Weights of a small transformer language model: no biases in attention or MLP, 4754 steps.
MLP neurons of a small language model. Each row is named by its layer, matrix (up: input weights; down: output weights) and neuron, and shows model dimensions 128-319. Each number is 128 + 32 x the weight over its row's rms, rounded and kept within 0 to 255. Numbers have three digits each.
Before each neuron's rows, "fires on" lists the tokens most often at its 100 highest values on Wikipedia text that the model never trained on.

fires on: " to", "s", " a", " of", " in"
L7.up667:151126153102075085171108097180109107075153136133167114124143088115144145125145116169122108120115131148115180109077136194106156121128070104079124091106170112121154163130111142161139160121120154093072144108177152128125139193124110097112148180098110164159045087106130070169159058122097153153147109154102115111124090117095141189155164094094147128110095116150123136109158130125107123152149144122141124158110090069127118142104084201014124124099080110180053073145091106137095089132133121080108176157065140142127162136071173092130090137103130136089148095088085115103118146159078123154
L7.down667:118093183108154084080169124108090175204160132105070109121073093132180102164045089186095136136145123152135168168101167095107112198137086115135147182087104102188147099087133134099124106181182129163158136145100136086118110140127158153101139146152136111099160162171142158069132148188140121087118139111156124119110167111158132163134129092131120155114129121117180067147105135134119124107126138112129124095117150111151114072167167160213171124198137119086116061083166122122202152177105134108150142169142113127115077145174142174088138149122146140172131136146167103149140109161155093132

fires on: " |", "|", "2", " Be"
L12.up730:044076113182118097067140127173145169120132112169156115134088167132171190080149104138091137139148114126108103172137074117130075111116109079141107090168104175092165143127138120184161154118171089180158203097099140169111069098180106076115092122141114150129076150130155107128155096112143149114101137091181135118140092161172142140126093175104129156080096104173148165187125076127091118096090182151167118093114166174092117148173140119093124119117125129061138121140152088094146121104147120108139184092067097098072165109104201102109125166146106116136153143105157173140073126101128090093
L12.down730:142092133161112078081045015134116079163097119089171128131161134102121088127090149132151120176160145149187082147127099104095151109187120066171084136114180157131187136082131127099109144140099105114071132147017134139146101137101114146103182175120156165126130072095147106108076149164122151125079058157170139142196116168159144142127105117103090141088134162137160100196123078126206100180124146079154090156117134117109126105086192108092135137112122177106096183126128143094168152099081136123112154073120111165138163146107117157129146116166118130089115185125112127127093113183083178189

fires on: " with", " With", " received"
L12.up856:177103123092169137112140171117134140143091151122151098111131126122124121150127078150102140135121138206124101098130182144138106091154151129124170165146119111153152104159117141119076111148188116167120147097057136102124106210128127092110133134068112132105081057106123169118123101147109114105196150148115123151147165109114132115108163159175141089158159133139046105122155076134167138133149137141102100084127104121122095172144111139113139153136186176140072074160150106137185093106110122078158137091180146080099135222112113156128081175138195174101150126223126097114100115151142119055
L12.down856:189110175046127138145087134085098124135093143108122137083107119149109109132167071117158180176112107137122162147192098141106130115089141157173156142139135121155071078101087115205149073127136184109133235142138088148078106117114194093126110115114081041120143075140112147132144118174098135187094207104118076170069145154176130096130151163152134153114152155139164129158121108125052101118135089104050081120157143136101097143095122136097183116138125126150156144141134093111150118123104123110124137147117137141099133153140107115083073192125163120097149116158092080143118143100133172097

fires on: "s", "ers", "es", "ains", "les"
L12.up313:121157100162116124175095110088076112083139131085162160070141107123169150133161124093143122148123150132109112127049103113049128123101118103133077137126150082190146133129117170138059164102120156108136080107101169128097071091170143111136108150134130153097131101157101101113107087054149153099098119084112168101178105130094145186106114058132177150085190113145124094129155126157156102128125168109105088056118117117136047121074152149138150149128160185116125103118137127090150140144137087153121093161106130112139112131090118124091126133166163075068112134149200135078106163129147106128
L12.down313:123091180121085101099083110100144143123112128122152095180091108126148117060101173094114139134121077125116101082172084136123157146170062022076036117189117156122071106108089088134189154163179131119156123190098138150113088141096095151108109176171087094131117154120171121101084134139158118159085171134166102091160093107076120112164145079145137088118085076141130113142107140083107118142145112057114125119100094115158133139101075075149149121163173143166168144129180134094140167191144111160142113146093135140137131145107131170133160160172122204132146163116094095100168162158149086162

fires on: " \"", ",", " |", " as", ".,", " '"
L11.up788:132155179194127182079136211128131171097135141132120115158094151150155147084137132181174158079115131164157121151161087090068143147122107105086129127090121146073120086189108144198103139132154107143138145070131098156096106086144089069168132136166125135147182158115132101110137143144177156108078122120127116128140109132126130103097175168100149146101153150146164124145133087147108097122135106122208112149175193149113111109161136110096168197088155097104196139108120140136177141157069127115093116170136119139086127134113082098182097151146110150156118157207077066125079147161117113117
L11.down788:148102113131090203106167095082134109126108178115091148115148119085146143155117098170148074112123124127100098111097149088142134095142187099142202190171089164101119085112147055153146112143175137097158126104104121097126097156140109124139118078113085162154126108081175112178131149087094126116135139143160164174166147186154126201094153118137076138176034175085137148110138171191149105148170140112139159154143124147064163160158069114132114137090163138103103103175140141135122104118152091162123104130133133180068157095062182166096155122136150130111176144127162158156177121122097123177

fires on: " with", " in", " of", " to", " by"
L11.up1017:084129069132115101081102086107107109065097112175183108193098157064158111136132164134092112086101136201138120167186111119096123112147149144175196152115149170131059113117146144128215156136104145128145136119093131082104122086106154082118175144125106066181101116124140130119119107176053165162141154114162068160154117156146152126072112151110069107099171127116091086114160119147134167175104125124114102087152123127155098174111151149084159098037134091191106135195094111150172111120120106053109156124177101073142111186098137151124100082190159168170134125166184077136102057106174153177
L11.down1017:177169140136116175147132118111108123125188176136097143130116124196118135140062120119190137106119075123138073151148152131128145186135107118117118113133140109144101121128102169153136081150128180121115132112141092189124091166098175110126131083138099122138176130063068141125104136098143120150104148125101122112092133165199156058106144166152099136169148158163209168140170139125099125156109116119115106143135135087143119103168124116112117121112136086084138113106170126163167064142162091104145133217114160106114159155137081059079197106135108160117109145155076079100161101145153102086

fires on: " of", " after", " from", " to", " in", " under"
L7.up1437:086157118210102146118043137124102096097113163138132161100132077136078149127134155110100138079127140135126080179048094139136161120131118107088157120099149151177125190103127200135112129131147155141115130105088167087107117164069072109088089158086096142157106145128122139160180125159105175104071150133135064133121129134170110143099169142097082111123088139177103144143139101137168112203115155157140147075124201090073139175107120147107137150087138146167099120201079129149167144178106127102181089124086118135120144141121104139110101065108159066190151088111129119156131072115128115165
L7.down1437:090133198116131127134215097116160115143163105139100118080126087107177106119124130173136092136093091138126172087191120152168097177083112075179123132110106143103097131135159056172152111120155153096143125102165063124070104139124155191111162128119043120100165110137167127160111165080163017160109153145120184129082141149100112130167135073083195166150149189092181165124094120136155086050120133109093131189079094114163132126153119068180158089156134142117138099115177171136105078124132130190154192135129125039167081097119146112112099123149083096096130123127134151133117170118150128102

fires on: "-", " |", "|", ","
L11.up476:117119181147113115112114165116135127097130138145109106112116139116103140091163165112165154130090134142140125119117132150102104120117100108174119148123064131120114115153149109160162143120168090177117177129103138109149113053148120100144148159083157109144153201133126107117142085169130151080077158115213123096152111119143140151113110151140071110084142039222136125098159086171137132075128127121150107102133114138115075069154181146118121158068126113149120153161120147152149082127105132140118101130101131185085146076092165151102126211152136096117088135087096191060105103169116109118
L11.down476:153107121143110176162091080110080134143148138080114094171161104104131125103115131045148117082142132127097160144134096047110156107159086142169091078127151169063129128093134107191153124139113114147132153106137131149101139135109156184138076124152184145147148163127149077132119096085137126113065087137196159095135143132112155147143110093121085117104087130135164205151101161112204145133118138154132135084149133131131140161139141109147120091097108109106176123123153150113128158132115162084134124183170114159142141113137203145100137124179089083101174178132133193056122097147108122202

fires on: " to", " without", " not", " of", " I", " for"
L11.up983:126092153116124107138140176160137133198129111120123178083128176161126119161150129091103121175152135146120086114141097161126130096149114172134107160119133135125055168136110111153070152099161112159166146136105136108130137111188065050138166116138128168168141164100147137135103107077120163154043108165163108172134111139216100066146097171138107167112197150110106109092116120162128092150124158148087131125119148141156118095086134135137109053159163158168095191167193116156138124106129105124107121124158122110105173106181146146081110164122153129174162147106107153147125138093110131162
L11.down983:115112103128117120156151167189125140101058128106113138118109167117099128179141158099094089102176075113133115103147096154107089156086103075027115151152115165108086125130089131132161132163170094092119140204182135057118137123098154146105144099139153089140054132129068123127114113091139158090087203120136129119099122109134082164162135173148098168146135126191161147134115095074114143074136090132090155157093201184150164122096062113124130141095119137065129082148185143077175172085151148113095106137108211105112159164119086099125181186125178184125194131148123097092111080124107198092

fires on: " I", " not", "I", " never"
L11.up1068:150147094079153173119112126152137171147171187130129148096082136156183177145073113103128187169106119173136171053138091146096145139139158122119086193087112104149071117135149157101170171080166097134160183149092148167157152108174130105103174125126123160121119147120141140098082158141208137205095134106085133188145081148150176162126117127136114182067132127139152117188138113111125134120073162075042131131108103156101146086122111125065103089163147097070119172183142236140151130186131152138129182169140136112122174095105101120105134159092166145138114114130109173151149126109155138128
L11.down1068:143082104161124090084127106115131160129131149155166127152118179101113106200048072081139120193145146129071144159149123118161093156143081114089091111159145173176101170114120104103162148168131144104197157126123169122190123121171197158121038112156133165146089209143143121158133078128101144093025062081164131116181103112117093129147176106112122189127106147164121140079175098131122115092165178131065096160095151129163127187098112102164125137093131090117143179097027130079137146136144167103108139126149180110077085121102112074105073147123090103091123139126101099177155202111066136143

fires on: " from", " his", " was", " to", "s", " be"
L5.up517:087114167115118166173123122152099152114066154145180125159163188089094109150170173192125082154163110118158121176137063143159077071107157112124136078146137095128174183074121166152049131134150098090081126121071128084088122106146152070149083179173113116114151086172140136136104077076143173138165125119096100156139131125137150090131120122121130114115155100085118116092166176183095113140098142138152138122122127060121116138123123177083101115113105179079158127157025126182203145119112137173081081108120115098142123169122137175161077152090101166168142125177127125162130117126104094148
L5.down517:150123162144118117078030170145084145135182132135124126060100147126181133095110095165124161115070131193119155205105141169216133200133076155139126077087151128161110082123155124106123115132184134164089138152097103106136142142082129142163146126151075158096157093149119131139120160168154061138199129179161110087088118126162085108137133046113167192133127133133129146082153073139123104125107110134125174142113158049190109141181143130133169177193118100163092091111202097135160080107130114050144123078179102122110115105104121120125152147172137078110157138139099107158118091129122125142

fires on: " in", " |", "\n", ":", "|", " by"
L7.up698:148129129133155125130168130150093158096147108131134102095160238111127087145119086112079103176106155100125106123102111097148160128155091150137090162140130169101107147165221112085163142127145103156156123144077146090066129117144108125156145176122144120120121124123117130063107136160123155153095121109232076099169210097075089114119155121182100159143153131179172130104152170127159093117138057106143154112137110094113138131154144139103114174171181043150115064148146156155068152082160152145103105159183147201071166127112125141148114146143132107135120091135129082113175138118155119119
L7.down698:127134085142118150141119111123156128112158169052064057102116085108094086143084133124145115092133123172164114112133146121134109137163142120078152081110122128084060086127142157124027145173125146132133092146121176161191112103069122104136119204115124133163122171133153106099110110174108156120130074163126167126174111087143156150135142127134111100068085116106130112162121145142141134125110155118116146179156125132123155108107137087140127163170154122135120089142151157090109118086125104056145144196140115159191136152092169159131119137159136168175144165115107163114181064129132064128

fires on: " |", " of", " \"", ",", "-"
L12.up717:106138159147121127082098190075140138125137126101103107154092131157209071073142149113137147136146140100148189154141116099132112162122123095127156123094061181111116112105194091098124138163197131150118144096097121162128128127123109100149160152121190192142173115113133138128091137129137078098104124087139118112192139148180131100111163155141068128114121060171183129099121165220136148094151168136115167139138183172099119089154166142100134170085124135148146113140190101180110112201186127118143117166106113162066159163117110112140095113169151063139172166114138155147115084174156057143
L12.down717:163146133176155192129152138107095135116137136143130082129110113146170137144087185168131166097115126162110164162142064038103143158122130129145097102123126132108122138108117101141162121092103158130121130059113070083133108092124114175141098159140174185156190114126101146096108085109076153108081101108193133077118148156118176162115141125161119114088090147149148106148083123115135139112134160127139133141166153156135098094175127127087198118114137104096128116132218159112092163119083089084106166156214202184105108098109209136085152112129088215103133155131115145130123139191074131163

fires on: " high", " High", "C", " on", " low", " higher"
L12.up903:115099148079166170102099160158151156111164164171175127127107138157077097114139141095095115115113104132149112145140055129081166110086095177087167146088082101120112123138100106181090122111173098075117116168129071072141107124112122195142117130109126087102161122140144126142101140128177111129182141170145145177082089083149155178139135109145174195126146195153166134062143078210200123129140142126133135165100105099096118097133146100123135090184131074099114129124221160203121105102100212099140132137100135098076154165138112150163098134181137139169161151099191131130144136085116152088
L12.down903:123173122072093192078072120074125081124194102157119137180142139117065139086156159115128095108159092173121116142156111095167167111142130124129133132182142148162170138101183120189107078143103079140085190169109129064117037178142128123203128132118099087153142116112131202078072133128145068093160153051108143139146140112124139185161140162130137068076184163156160137084186131124150060168167146129111145125176177101117168165133109140105093136139110126135139133076176119128119155147137129138157131114149116123167171097117139124134137164158113159155162132110114107158124145129151062089

fires on: " the", " and", " to", " for"
L11.up1048:126050130153092156134155204153146196126134154156158137120138098159050093150131152152116106153131170156092095151151137168109152164236156153076104120165151115165089150115135133166101160174123107179117135214086187143069132156092131154113115179101105175147158151167092150112152077115103158082141128116137018170154097096070093068159092113165121160124087092111099129112094092136166117127111134121170154093134106116142075153128141107129113121110133143108117176116064118118156156127082151149098112087157130107153117139195129136125146140162093170161086130143113141156129200157142146123
L11.down1048:102098111144131147145122175128088136057075156093158119092089139132136107147144113094111155103101141141165079095110139150119080170111121154124109110142120099142037060093149159133129122098118077100141167083119140126135109089152105184150137119081161163139128105133107070105143156130081173098108128157061120067099060052178131130157159143141086098155161112115158145148123121094125110130131099087097111189145108102163088145113093088148075135087115098141169147147143146147141178117151154057105136110140188140085090112064183123138105071115121116145116160117201122140151156184151146115